{
  "n_layer": 16,
  "d_model": 256,
  "n_head": 4,
  "n_kv_head": 4,
  "head_dim": 64,
  "d_mlp": 704,
  "vocab_size": 758,
  "activation": "geglu",
  "norm": "layernorm",
  "norm_place": "pre",
  "norm_eps": 1e-05,
  "positions": "learned",
  "qk_norm": false,
  "attn_scale": 0.125,
  "bias": "all",
  "tie_embeddings": true,
  "parallel_block": true,
  "init": "normal",
  "init_std_qkv": 0.0312,
  "init_std_o": 0.00552,
  "init_std_up": 0.0312,
  "init_std_down": 0.00552,
  "optimizer": "adamw",
  "lr": 0.00217,
  "beta1": 0.95,
  "beta2": 0.95,
  "weight_decay": 0.0,
  "lr_head": 0.0116,
  "warmup_steps": 201,
  "schedule": "wsd",
  "decay_fraction": 0.662,
  "decay_shape": "linear",
  "final_lr_fraction": 0.0,
  "batch_tokens": 131072,
  "seq_len": 256,
  "doc_mask": false,
  "z_loss": 0.0001,
  "train_tokens": 819300000,
  "steps": 6251,
  "dataset": "wikipedia_en"
}
MLP neurons of a small language model. Each row is named by its layer, matrix (gate and up: input weights) and neuron, and shows model dimensions 96-191. Each number is 128 + 32 x the weight over its row's rms, rounded and kept within 0 to 255. Numbers have three digits each. A neuron's up and down rows have the sign that makes its largest values positive.
After each neuron's rows, "fires in" lists the words (lower case) most often at its 100 highest values on Wikipedia text that the model never trained on. A number after a token or word is its count.

L3.gate75:128142152128154029063150095141152149166122079160163104096113147118130053082124107145175123139132130153174127105132155183118150106120156116127188053124124101133099105135051096149084182151133144082129116156037142130129171125098140123115170133145156145131121114183071099127133071136154080148
L3.up75:109145108129139082098200148156128102174108074104147191147133102131132125119115089133167115178207087160128126139121130112141145061146144112148127083147168170120107147129168145078178175108077103104163114156132132134156181123169098127089102108188124125121167219151144111090128105176170076074
fires in: "more" 22, "most" 13, "very" 7, "much" 6, "every" 5, "less" 4

L3.gate82:082138162109072173212118133108202131147112068157096151164191092133128133122142153154160159193104092103166113127124113168115126149090129127114160147129101098144158134072151135131119090148107121100067063170140141083103126125183133159081095155129137104117127154107170146123161129112166106173
L3.up82:108134087146144150129225060068106068108165114142158140070136187116143131175062103141100156079128120212121112157087125084140123069200120155113168120134152138060167096130160102138147195112160140113207103147138150092075146083164155159143108137117111129100117196103115114112161125117111165137
fires in: "as" 26, "following" 22, "followed" 9, "moscow" 4

L12.gate649:135070159125144093067126133199093157139153042119126114119114087131112120109161101134145148145094094120164150128077153152130120071120113071083143154174069211182136115144127142138093182131076147093150147067096138114149154131175090131141229165137111088139164122048114128130055109118121119144
L12.up649:125165131140150147086109190148167111066071132149099138182123151149144194102157128097194211174122099094204140137154140141116106101138089041094123108119115169111107124101064110046121125156155086173138117090142174116115188111088103132201127122082073152138101103081045141133145161142120163124
fires in: "an" 30, "unlike" 6, "announced" 6, "located" 6, "to" 4

L3.gate62:108152213111094139159112149151094087152152151160073071116122083106123125161091200124156127078161135115161128102173098168128087109173129202188086150124100138130169166116128115117120119118149121082090104164113138173102130114128144117137182176140143151168107084164120100136123165139116077121
L3.up62:161130171143140136149112163089070087146083136146100148143163116134159139174093101156172159057158118151182103124158096081126122101139151110096091096204114160128143116145137088090103131126129070116191124165120084144087081103158075149197075186169156107127074159161111131160124171160192124097
fires in: "district" 30, "africa" 10, "lyrics" 6, "lyricist" 5, "african" 5, "hurricane" 5

L2.gate476:138172146129111131116168181116183123100199145160104156047084126087206128141121122164125130138127116118154076106106118144112168131100128136161151088203092146151188128162132079142135073164087130140085111101076171101125159152077147123108145055186159141187109129145081137075145087124149139083
L2.up476:151098096122137079088199108096174117170092134089175143113103120108110153121094128096115096205106099092155083134118116129128073078111126130130161114069111133151163172126134077189123057190128127137120143120115152120133107185128192119111125136188105104146158106128090104113229095113120128093
fires in: "no" 40, "any" 12, "by" 7, "noise" 4

L4.gate115:088101130151094037155124105230109143052141108139153151129144123100121065142187164176175142114159135125097116127102146093168130186120093187134177180104137162157116148151159133191138170132099109105102100085141103170105113187141200128092134195186178105122127168073119130115136142139082110163
L4.up115:121157123120138136129098121115112132154094196080145117155095125135141110104139165070098150133165112107095111137198097130101198144119149112084084157144146089123058147088098158106128129112152100038138132187165121163104051105109126152187195126106090116083133175096125119114109082061141126084
fires in: "it" 86

L3.gate284:129195149089081177134190116156109155146183107089093116138106104113147085099065132088168140094094103091166164121104164157139122128074146168107143102102088148094174141127131133174100085092113117198086151138135110150136158164129156192081077115239185121146089118146128096173180187135148092165
L3.up284:125196166119115119140148112113169128109155157136153109135139071142140147198119186149138112127078122127168098171119140109099139118103149140153099126115138100101166141118075111177123105126112129133044184148152158141147120122129147206089130154125119114158120132075109089070160140115121138152
fires in: "by" 100

L2.gate254:077090210133147135135136145099122179077198125078122173112087116116156089143163177059146177151166133089054093157140137085138131127089102085126130105160097201176117164118124112177137109147166123048038102109131126153110183116114135184104123130155172100124144097112112132131109110060091147154
L2.up254:140155080095071082107146170093113154116183085151137112168101135116090118082111122082081091147121113147149139066166126135130075108132135151175155104111111125156126129093052082097140117151084127198147193155101117146120140198100138102078167101084139123159116109143055104096089072120105118163
fires in: "october" 36, "august" 31, "december" 12, "september" 11, "augustus" 5

L8.gate636:130156086141072108145135169175042162085131124097172127189197123114137110178098123159124109103146096130073125119108154099186186085140123068157109128139135163113112118134119158096119089150103071166118151132154125085098119138125128134118130110186113158139114119097095130107095124138084124161
L8.up636:089113090124189078182146109124169119080154154130160188119170162131142111122116153137073056140156103140149170135152111062079077128107144145164149099122119135164102162143125121144096180140118147139094080128119118195118091101136108125121157174121104104168095089157158107154139140151101148111
fires in: "years" 32, "of" 10, "days" 9, "day" 5, "months" 4

L2.gate422:161130163126171163170144130150107157058125110133116074173147130100148105144122122133157149073125121110087128107146188074183143125096069131090152183151127134136195096100102120127128163147108110138178102085048160091130113117058178128100160148125095114146185130158175106119111107074074116056
L2.up422:128197115106124145170168159162100132084134098124081161153131145075121089165123110152149119159143107132086172105117087167101051099191133154174162148153109142090139153167085069092105109129132148169094165083107202110093090113057094138110105149117135098233182052128126145081159083132136099127
fires in: "football" 18, "footballer" 14, "wrote" 11, "volleyball" 9, "railway" 9

L3.gate173:067116134113101151136167094093165137145106127136159073107101139127138066175116102105138191093081097149108129160130156126066141126101162110162044160125127118162159125131023126122084083145111113168024129100139183116099147154140138161096150116135150071169152147178111126137109112152131169109
L3.up173:147138138147124117111195112153131149100140156098135138095088141078168139126180086115095134145130130139102118121137124108118111106225172137103099134109094102106161114112071123123101141115111127175105178128114148113100158172076166124128136143117151091120134096162088067147147136145144147066
fires in: "london" 17, "out" 15, "long" 11, "luther" 4, "1st" 4

L7.gate112:150146115120131113164153176170125154086140112139106078102083131112167098150147119117121166141181061075064083134118180115225147075180183174145151140155111175100153086111100077155076121101087130164177100162049149152059131173106126146114109162135144163122168141178048063141180144142122081073
L7.up112:163092103159114104125069171168141113086159046183195133153133094076157143148132064126121119118133101141116181138160162178111150160160097148110130162124120203183130158137084218110143122111131153173138162087143146131160092173097096107101122147100139122133093161145109147137139059182096144130
fires in: "was" 27, "is" 16, "international" 7, "scottish" 4, "english" 4, "were" 4

L10.gate702:147173118098097151143155164162207135206165171163077140090132105106161195111092106028072067128080142163146133149102128141149121096135205173129124128143151127163187072107126132139072140098097138113123174142145058135160219064117113170178124104131153094100078131137168156109093124164139138154
L10.up702:134176145154072075172135138086109102221176129142132145128076138117117115143118140196145114107189156098102134134178087101102115082093129136127135107148108137108102114101130198131131096139142138108079121089150159157174146122145123086084137132163149134138092083190119127148178152114101077179
fires in: "with" 28, "than" 16, "through" 15, "since" 10, "throughout" 8, "although" 6

L3.gate299:144096156070034145157102137117174119079147091078086104136115133065126106097094115136149150152110128092149114096194138114135158102081150176142108125189078159106130095189166103131159119134124143073060142123123090125174149099175154192157098154067197102128111148135135096123130073133079140146
L3.up299:137072095124092147072166143169111130187093122107177058127136122129131130059104115080125146147171152180179124126111168096140119123157110116121171130157156080141160192078129177099168101102106103115120103120150147109140126090214144137067143183157132215214118127150119187139147167101145122133
fires in: "from" 93

L7.gate345:048148195140135083164078099120113140137099114122109118123153152118115069123105169084144138158128084065104132114116159103142163089171112142088144086161109158171113137107085163126040122104143132130104134073131167081206131124164101181128167144149105122157120096136106157094117160099072153125
L7.up345:126086144117101151103157130151137098112137097127165104086150135103156065123149103106136125045141139115117142098122127093161132082126168176097078069105173096118145114106141208164161108083112174090147142106173091130186082130169065186142118119143136127131078108084115144135121155123108140134
fires in: "from" 14, "of" 12, "for" 11, "to" 10, "with" 9, "by" 8

L2.gate102:162133123102141106087136177098110120173123152098094146116113164156160116057117153192181155123062093143130142139069121067107093116155153161151110142139134048098188093115079096103078119126115146151133132150122120076161110148159073157140136088193192090167169102187084121088127096107174112092
L2.up102:145075142112135155185077143145160124167172105139096111120113161165149133140134154135108196138117110094139098121108100129106103130104149142095139123121133174175119178095099170200071073102154176139155086173153106117087112093155122147137098108155194146111083178097111094081144106082112044113
fires in: "this" 16, "third" 13, "thomson" 7, "that" 7, "thomas" 6, "three" 6

L12.gate128:163139143100127145112126132095173119146136169107141177152094125145133083143086142150123130116107188098118180107126125098115156168068151120096151161164061150123100100089098155190076146147169096149159140038114180095077067137168092099115148176132131082118107100099146166171122121127085170113
L12.up128:100136133150060096161086160112068125144102136131146106170093115183113073168116137147126148100175123128140093121087122166114085160125155170138162159135060144142021133154164103175156158203129106135167166144182108165092095065145136156128121120114118044090059141129094061141143147119081170113
fires in: "it" 66, "he" 19

L2.gate306:114132223149133135156118105095172147128149104143102090169136145067145079121217109103132167122163165174132115163110157102161123109152139161112161140115112098132122193221164100091156149177134192124058156097103114129115089105089144161110092151194131105155133128110116129124130090120140116133
L2.up306:122093110090101097161151153104108141073132136063135130125122127121137137116111144088129179048118123212124132170181126089088143121133151133123154159161120151145156102162182121175106090120141184124079184053151108125154140076162075120092088168099121131102129090130071128127095114113157140141
fires in: "second" 35, "third" 14, "league" 13, "2nd" 10, "fourth" 6

L7.gate124:149131092080142119155127066083102068136097118171128175114119113128132085146139136137143162106141151162154165129083148070146105136128120181192159128129145126136156031104100103176060167153066075108103130099106158171121124130125117183169165140146186094136120128130168177135083133108127157101
L7.up124:167131120160119137144081130161079115157109121082217123105159084151100150177105066120121150166078122138096144135107103153121151136136198136084077110117108086179108130148157113123135115116153108068077110128119161116066114100210164148162122121103071186109140188120129092116125119146117183123
fires in: "between" 14, "children" 11, "following" 7, "instead" 7, "however" 6, "played" 5

L3.gate700:089101169137148178149129128215075136143138159194142147138110089122127101209145185150142130093137123143119160140120175101125155140082104170120184147145095135179123105106113088157129133113144111129112150104091149146097107162105177154146124158151121114123106089112133129144088122082150118166
L3.up700:094120138113145083145129118184109134152089108151113160157114138075106116179149135104098088113191097114100129130113140147140128145144121129086147123121068156168091128095119145173113150138108128127118184114114171182117091158155167109110136165111135189132092098153146183145095122143166153197
fires in: "it" 40, "was" 13, "remained" 8, "often" 7, "remaining" 4

L7.gate561:142179204113155141139200143087154078094124114147107088160145106144076127124143129062115126133120157130142140159191124096150139132099147157080177129125053125138125120124167030134095093182097177105110106128142084144154112165116147163157143142157196038169132059127109127156086085105106110101
L7.up561:108153192129192143114186158099100161041117118132130126165162141130142103101122147107123138113148116157109112142176135096147142120132171137126148135099081130127115140059142047116159063126082111067043129136150112167170137183117087185150149084156154088212194078102088127092084089113120123122
fires in: "october" 14, "august" 13, "december" 12, "september" 11, "november" 9, "july" 8

L3.gate70:077170221126086110156122121056096147162092139113138136084129083089159087058142176113117178142108086111148072171122095040134095138132141099112167153139115139088117120135141140178113099105109115110105105135119184164115154134114131203149150177145148143139138111176080116154104154128169117076
L3.up70:085087101109114093111156085157197108117142079130153142119131102136090117142103128123124130122130116138160103102067121126104123102089161147119089151151130101106168119109115121130133089137107125141199207105101200119116079131127069161107107176109119173110078092169099159150136101126136141069
fires in: "of" 89, "for" 5

L2.gate668:071152134099097138130124093039135107114173147085054100113166177096081107143095125062117125184155154098111175183124122138104130073096149156137121053163103083096152124161181121111109081206172139054172124139127123131182116127160115154166138113193176158123094159133143109133151178087120172099
L2.up668:082134140108167076136156060065133107108146113134113102096152172128094094158115179033091093097091125116115084138153097169113113056098119132098125099135134101072148140116126116109088139178142191077150164117113107172167124122144134123081184167140170123149073074169152126088136137056139103134
fires in: "december" 54, "april" 19

L12.gate59:125111081094135099170133194086142188116126119090129130116084163085150070096069154090106082147102125121080139123155147192164126125085179180166086149103078065173184133147143148128131158041144148131149183087108123112107095115138119108178099139121175127153128139132106102131099108176134103100
L12.up59:126161192107084164149066157142103116179118076087145149129121118117176121069116080089186141108085089113109188125183083105090138109106189174149138064128093121172090143148121103142095166114118126132087112085106153138168175136128125124068097122141135145122130054122151126143192100162150144132
fires in: "three" 18, "this" 15, "through" 10, "although" 9, "throughout" 7

L11.gate336:104099133128066173171108136169198164167063121189138103167157161147111141199067095129134143127062107154117172111063124110109135098149130145112167099161086175137115042091159158180085117082166120099124132071066159126182123119142082134154103139164130131086098111141100128140088139156058175098
L11.up336:130135113103072107147144098110131191130122119219106144124148114142149083097169176086140103118101159151107166126173136093148103148131090091120118140146152131150098115086163134197097114188119142170146126108180088116111123158220190123111178048160140157194138149138143086162094144136108105135
fires in: "he" 74, "she" 5

L8.gate406:162169140078140082158132145181105180094136140135103175108085091120146130159175170127124180146133056155154109121099161170207157096172129124110153153126099151139151104151081149152109135092177157112141131088111166140114114095176114182093133142127171152110159119092102145113101169128176119154
L8.up406:095155125127174106149116118166131125182156093081075114116187079106114104191131099123190183154184170149178117139160111197138072164122124177134134121134085131101086169141139169101134182095117153081209134137088084084103086127143145141096124127119111202124136106152113156115127142124129137139
fires in: "between" 26, "in" 24

L12.gate174:113172166145138176110130113133112139123135177061104189142113130145132155187067130153178163077113197085131146137134136136097156131196130124125173067190101104133117149117102169177115148113133149115131115142114120120140138147151152128173160157110191110163132124081118152129146125122137072137
L12.up174:086151108150181161119099160136123110113092150152147158106104156178114061160121156138086163171114101165141102151133142131134174132141132133082071134105095169162099137110116125117057177122156181098140082178149175119068169135134096126169110091179094127161135110105126061142101152146149081121
fires in: "that" 33, "however" 13, "this" 11

L2.gate549:117164125141140108087127124119135142188132084074136102181115114101123147099172128123122127083106107083061117171146111090155068030145110130131146139146131162162144159168140104122135124192153150142138120127092096098220151143156143180154108157182159127165174118096074139157107140122133142112
L2.up549:169154144132095130142214138119170158127147142110076119106128072152149125173121105131060155133127185184099147122164121108101109184126129078121104101138127095161163126103151107098105139109149183151088132143124159147124139114068194134122117131128129109175164137078122137151086064102089126141
fires in: "third" 14, "2nd" 10, "3rd" 8, "birth" 7, "fourth" 6, "16th" 5

L3.gate379:132160185100101133122158158098160118118196160151112122141126152059140105127085145098180152098103103159155143168125071131168145135130199147155127147198057127127158088117150058190071077128093140081118124133072158126143182141097117141157124075114150139156137121158155094134089182057065078080
L3.up379:118139106197102132234094153140155195115121151135069161150167115132190145097077113149130123151127070120124110097092104067160098056164152191061175114125145126127124096153128139210130070112086153183126097132155162105093152179143104124156096165179140097163168111071113103093108145112143146156
fires in: "including" 18, "services" 10, "to" 8, "hold" 7, "included" 7, "includes" 6

L11.gate416:151132133118105112162192109142110113089159156157138139124117142169116140214111145199165162117129138168086084126179131114147130104157143115103165105113050139143136135146107065074112096133124149126100117137038145089163158101118142154091143186123165059146082091111133127149128053165125159137
L11.up416:111128155126053132110195129145120073137144130118125137134124156118165106088135126083161106157090163116106139146088117066170127119096059096168164106127096139096092125042188121133162156092097129194130197093116163086105131174169188127132073099126074135175098149107082136139159070163122144146
fires in: "to" 47, "in" 5, "able" 5

L3.gate239:108105140117078150160127080097173155179113141082148133082128089105130111115169124135122146083128120177095122132117124081122112083050067190104150136149123130187114111074057146127068165144160190178103158129118146122161146124055111188142131098160180158122092092101109128155080081144097129127
L3.up239:102102142119150140174092137167117139124131094118147104096087123115114084106127148120163230061061081124152063107155122130182126139084173155104120136154100164167083139083101133110086124130173178141131159100176142109169158146112138149141108084108120115127129165111073120089126133099102160204
fires in: "this" 32, "third" 14, "last" 12, "same" 11, "first" 10, "that" 7

L3.gate567:152116151109124083172130135143119163145134115113179213115114141097124030123171116163165145092109138181152094130105115137063132120095118105130164138171152061158091050130075148179123176112144168124144190071098116123162127114104155158064089149115148090132104152184124106104137104173087166126
L3.up567:112088133105104133123161102136139142102140098147175148106098162147135119151151102132098168135118071109114115123135126083131145099163145122105128141099123086186126090148135129154098078111060152071079124074120163082111123177113037084139130114077083171120105168102091133105192112135156112154
fires in: "this" 65, "that" 10

L4.gate631:095128141133105095192165149207156143123145109122131140115113039109180085146175125122111142137132045106089128133139183108129145153177164193132161120131144166139079135089124132182116126116095140130112130132047158157138179121112174183134117189159172116112083128132138108126139134110130133141
L4.up631:138132144158117108158184083116096156133079078103173155183091174109129134169167123206161090125176196155051129138105121119132114164185086103123117125135138127176146094222173090127124135119098115121163107080100142147190161137109133074114085093165108183131133144115099162147171122088113171103
fires in: "from" 19, "during" 19, "of" 16, "by" 13, "in" 8, "throughout" 5

L3.gate225:100100106160122118100127167124163101110100157142124087114126137122090130145100126156170142147040156131161128088109112104119184147152142121164179096172106084142103087098078162113156123158191092181099137168155152089106128142194164182098133120111168103143127096129183102065176115131130130109
L3.up225:100130150121142113146131085057149079143091128181141120119170115104113152105120161009097152169109090106115118170126115084194129099137108174052081109140171093138129110131084117139140139114195203123077098078124103166167138118068098150115139088132074151065166100148050187158150181118091133165
fires in: "released" 14, "single" 13, "album" 10, "music" 10, "singles" 7, "debut" 5

L4.gate436:125109139086084139131126225187152154090180109040058092198141122092135142158100158080150143161165092094096104116171184144164173121181109084221163152186110148090145158161127088171103124178119109117096124156088117163169121153099149134173135130142172105129121165155137124144162134133129109135
L4.up436:141194103166118075082141130063120101134145159187135103137126126114088156159128121143106148111114162119154171126106115165128122170141114115070051181123140120113105094058126141099165136115137107082182118167112086086123115114156080119098157115111101151116113063107158108087125134096113168111
fires in: "first" 16, "only" 13, "from" 12, "football" 7, "overall" 5, "footballer" 4

L4.gate517:160094111094148124150203115086175163072136127114139090113105131122168128130113140151138169125114097156112087167106137103199091062123150133124174173197126119117079039108145157155039044113126192084151129109117159124163184128109122151123132100157113130104105136123130105105145155110107069104
L4.up517:149178125114161165121189102128117081096100087154166162128152089116121150078118190136123162099111127149136107137135158088167103066090114147142138166172155091101063141104140122089084069117169146133173143099093149142154165143071123121049165096110118164146127171157113056156114106192127094105
fires in: "before" 17, "after" 14, "until" 12, "following" 12, "while" 10

L9.gate191:143116167150080171148093137159157109115132120124061097108191132087147114104137098162143127137132143183113093143142119140153101098095099140071135091128133204127098115151139050130096109103114158135143132105098173078220142154098132143148113163111159099133154135065093110146130113085124055135
L9.up191:122134161177112099101132128156161180085150120145110097186169100095195098122164141160210157132155166098079072116125131114160139120156066162123116176095134154091140056085127117133123166090078180080144104150089155120166059126106161143107137166148121153143107131145136084064134171161135158119
fires in: "to" 40, "games" 7, "goal" 4

L9.gate683:088070194120149165190120086142161116173097100095094107150110190099130075116170131166118144174115121133120191118121135068100133194101143127142172096092094121152142093158104093164154146156126151103119148072106096163083109131119109213107139169147127177123144130089120116142101101065126127104
L9.up683:113084071121115154126049127151127140183102083091210186050146218111107109139101052185136191110134143099138095142130107172140130117120187115158159135144150153148117156154154122134065090089206106096115155080151113112099213094130018138114198142152084120170126121094125126098107152145155151147
fires in: "this" 57, "that" 6, "another" 6, "according" 6, "each" 5, "other" 4

L3.gate677:095133194112110157146186127149138103112159089122102097105129151068116137169087143118121169086124089112067124157139117125122178115110149177107189189124079141089116110145136094191111159156171127131110123091067123133158121122157127181097126122120117086175119104111125072125097156158076111138
L3.up677:110157144152107124161039107130109147135140102138046107109112123143113179128129158092117095140108089116070106101106084127150161068141110178135161147130103078142148129183169122145110136125144162169067105093113103161166087146101105157069135160143135093131136030146137153162107160132096171179
fires in: "election" 18, "a" 13, "elected" 6, "hold" 5, "elections" 4, "electoral" 4

L4.gate200:056114111138132115141074108152174082082094060152147128169105134091088067154119170110147150130112065132162159108160159111132140148081122145141134082191113117122143098118100102183136140181123092150120116133142103141170124138123060206147199096125172048083095112156150087128127140147123138064
L4.up200:102153114093147074146080131138146105080093118096135161112074149105192073104102146145153112139103119120150119143075136177122170189134100188169127084139159177113113140068128119133125130140139102106155155090133112144123112188123124150057166120134114162094135200197139112172128155172178086126
fires in: "most" 25, "more" 24, "during" 15, "from" 7, "less" 5, "foreign" 5

L8.gate683:175171157114120069181131142105163116101169120180115074076088120147159101111115124121098111148093089149100106105107154113194127132131127088156129150176103141187131060141115169135113077093140110162131107104125141130088243164142139166106130145104192098114096105115116199114084179159145074130
L8.up683:101146139091164140130109112096080101122135129149155112130119117131152074122124189087110168166111095095076107132143158103156100141126163105166120087108109117138105185174145142105122059089152172160164142139172133119089185167087185092108099088103092152208132183129099074151160117126156116168
fires in: "career" 22, "kg" 12, "track" 7, "website" 6, "in" 4

L11.gate246:182139151103193106166191091088145122184074067126103158145097110158127105187069170114159095124093123174140135119154156117161153137131096126141159160170125124129098182105035145113087100130100072124135111126128150121115124116092123187173132154083103144113139147142135079122182072110061061153
L11.up246:147204123169130154142122122100104090111144069181086107124156106105125102082117171115147087111080119122060091133102174150173130112118104125121092109159169169195154145102118083128066119158115111114172104114125170156146100131200093177145117076089066096091131134083147225131164134149049147107
fires in: "season" 17, "singles" 13, "single" 9, "several" 6, "singer" 6, "seat" 5

L12.gate441:081170127157136074112099168140161133096180122094098091146139147128189134154179135131102139147139109082091091148061150125166073143132059106109133120158137200079180165151179080160098169176148120073132118151160111164075046099122125114100122144112170126081087110138141125125073145135139143141
L12.up441:050161183160125059133169142077116179124146141112168111087112123119152095093138140093133168150082177120113140158124112139149142182118097094146141155178179167135084108161176133132099055093161125155104097167143152151094120137113100147122087150109126124130149123110091098128112160169111093170
fires in: "footballer" 21, "football" 19, "field" 8, "basketball" 5, "goldfields" 5, "features" 4

L8.gate261:126147155097159104160148093152132113128145155105100099104177106113114050093103128118158143181148124111112108098091152163158100109140119132145150184137130166108112107076120152105139150080122078125109144072086208109148127160146123172137134189097178183126153163140107204067086137132071163120
L8.up261:164092142111200112130143060121164107187190109150122201095097071133186153144070099127137139095136136156131099134124102128139109155095100144133110083161115063114166182126109139125151179110140113106105138152131167134195142115117186165152125099197111148109103133150143183175107113099107140183
fires in: "of" 37, "same" 6, "prime" 5, "aged" 5, "known" 4

L11.gate408:100139168121102139139159132178133084136163118103124113147165129103134125133105136142150147138092155132142209130079118123097089118087075175162150113161122119157172134090126126111116173199114130148061146117140145146101086178085119101146190103187191126166044090110150120112138133101125094090
L11.up408:177129121133095146152127154129069161170146151099133114190133138120090085141148185109076073105135160117121110131072161097164106148151104194130135174096147065132075105167176156068114131143172103152084165165107153145126165134107173169134172088149164079150174184132162122085193145138115165098
fires in: "party" 21, "government" 20, "vice" 10, "part" 8, "spanish" 6, "brazilian" 5

L3.gate689:154159191077102175106140134125112048101186139138109157097140104097134149122136110134068163106052048111135165116137138169143123112179171136150118074151123155120154090134079099139109128117174195159151188117077156143096149179141107170141163143128131119195164138166131119155095132145150148100
L3.up689:119183143157085121091099173151135022174138187155118120092123119145148113174118159128197124158179129156175150087124113055117145156091125132155130104109158135116167096137126140111111104092139110111134157176098162164136127121167147106120182137156075143134182140135150108133060129135174107166
fires in: "from" 44, "of" 41, "across" 4, "in" 4

L4.gate524:111078152091136159182132166104109084108157119119154087155127105096147105130144159119136155147124090091122116115146168152142138103144146145108158186184143171143084081129148150174129161136112135134113104152106108084153159132166102159142113085168100135148124115120121132098153136102129110105
L4.up524:145174154191080079100124067157210174137119102134110130127122103141154166139067146142131084109111145161126094107103123085131140117147116165180150120094090071135182121137124097081132049136085155115162135091128145135119174180082170141119164153122181103090100107143100101112126048100108174135
fires in: "people" 30, "candidate" 7, "sioux" 5, "texas" 4, "votes" 4, "group" 4

L11.gate436:080121170146089124203139116079148128129130098118123137171152080161141121166087114123176146145098090110172166158124123125092116126099166101101154151120126112077171120175111202163135043165134164169074081162116166118169151183174101120156152134163138173171077183103106133108096167133141076142
L11.up436:095129132118084094171147110166149140144168131152170103130120137192220111141140155153100136097154085126178144130144127088132129129046125079119178143141127073073173072119166129155135118110155156161097138117174165175136088136133131134080184161125112152137087091099160123147159190092142093086
fires in: "for" 40, "between" 20, "what" 7, "by" 5, "both" 5, "to" 4

L2.gate101:097164171136091147135155165140110184090126166133144104086125160073128088157190195161071136027167103168141100173153160007149129141096121112177154112127118049145142119143083092130117146151181169171132150101106119153189148128131148157154121122129124136170084093145134153091119123138113160133
L2.up101:102033157125148176125102132125101155118130168087189177104164152122138081162158132183136181116131131090103136112119136164133120136093144088101137152109130101180196133112124151114089122119148102187119136167148192092118094124108083149170142129123151154093062123061163100081163083161120121166
fires in: "this" 65, "that" 35

L7.gate520:131148122069096121132141131144083110168155111094103174134115136101181145155092143105132128134114103110118122133125157187189140090175113097078103132134121117122073100103112161103095144089120141178142148120132202094155176161121188167217153115131127185154122165176087149117112116056111083130
L7.up520:101104116128082099095142116168171121109093107111135131141158121082178109123089078149089098148123151138159218141143101151065103136128168096089139126150113099132093164200146153166139181081135113151096150149133129053156087112132158155151179113167089156125123107163084150100138088137129168150
fires in: "of" 97

L2.gate355:123190224145141087134149184110154167114207096097112143157134098077166133154059115126117138110144157145138152172181111069077102114132109113179109146172052114117153147132091121130122156165070097140108134141135143133185148121140109165114155165141137095134126113152146140112159096148148120107
L2.up355:077168117071125108163089103090134120120078073172100149109138103083106172110112138103140105073168138132138093108127121121081113092154087105108108145150100206113138186068104131108131060115099097117099135085134121150100118121137133167112160154171189141119050038136093131140096085139192183118
fires in: "australia" 16, "central" 11, "africa" 10, "australian" 9, "lyrics" 6

L4.gate528:085081154156116131170095185186141147102137098100100145123105148077138091169188162124151154155156083133136104119184179072164168128121141110124141155153115153130126095110063110145099151140136131155115135096139172147197148115050137219128130184096143060120142121137142073150183106085047112103
L4.up528:116144156160139100079094145159135116141141116089095159129120148111093114153155139129142146117117121126128077123162127113142116129162128125095095129106154120059156093115115142066114171141142102113168116077147200097213148147127154173155109181098133068111200140133136068145148113096130108111
fires in: "first" 29, "other" 13, "s" 12, "second" 7, "american" 7, "this" 6

L3.gate659:063138154099126142188109170140160106128140099098096134122101112133126139125136093202144129197138152112126147132144147080181141103167205146153199134149112155109208119115089122146089159074131149170100118154124225073091119161091126138067141163162137143123178137097136120127161134134117111098
L3.up659:097112123108122189083147145146086169090142113165108167107127097145159142108099125129125084123129150099108115138134130135149134109182167096137105105151063149048178167114161116164109052172140121147103134080176171119163153071156126170140139148082176110160155116161183197120155120109080080130
fires in: "who" 49, "other" 28, "others" 4, "american" 4

L12.gate561:134093114105128127106127120043108153169168070140121109098167102093113170067151174117128181147165097140019079122091122144153173160086130112144153175143138137088096144179093162168116109100130125112189092098125096095124152144166162106151122106119142132162127106102080126081169137153159128118
L12.up561:126134118186157081187105096134133141132154119161153137140193160111141149122116102103085172144118204090098159125104125171164128122102126113173138152078154131143089067126127162181131071138125109194121140162154075110091111096097167159123072150093165163135155083157080107146060117136107115140
fires in: "december" 27, "football" 12, "footballer" 11, "border" 4, "father" 4

L4.gate418:115181116100128090102119082129129054120146096116139133070140164116115133088102139064131180119138082111157090131118159177132146068159152164122105089101095148133141145120095127228094079148142177129125122143108132101132101127147158166127200129141123122041073049140086151111143169086157138142
L4.up418:097180124112140140080112085132103101149166090114135149058136119139108148107099100093144189110120092111167097124075108167105127071173157153090106078098116123120132135106115125190078107115113141130111129159146128112120105115131120153090220082141126122095094059123071143142107170115199146145
fires in: "april" 26, "being" 19, "when" 13, "between" 5

L2.gate351:140142194108163135191127094103109131131137136104139117191077097065144094171107145150128127147202137061120140188116133166194124148134152133190148152119145157169145095193134125150144144104094105168188133164031071130090152141093201116127129137128164141134189119096077147128112114116167119152
L2.up351:113154107141144088140133100198163109131138123092126107123081150074098128186140081124130140094112106092152062106083076218125151148116169159186166085121110195131149094107118118156177119156200156179087187145130163169176141116143113155113085153115136140113162098142108124131119154162175133110
fires in: "was" 68, "is" 20, "been" 8, "became" 4

L3.gate334:092110147178063072133136163173087110167116132096094122168082158110185096182081192178157143157142100084139147128125132130167168134146179134202168130154171147162150135189138109151118148117099122075105101151091086132120160136119154129046164102164144183168092129103117129101138067168190068145
L3.up334:139100162157139152157111120139113109156113094154182128088062121168210108161142164105177149110120110104159153131127127134135120128130144161136101048173103127118160112117085133115080166135125154072135106128065078135089165151084145153117186062168156079128119181120098073139158097142152100097
fires in: "more" 22, "can" 17, "most" 8, "may" 7, "will" 5, "least" 4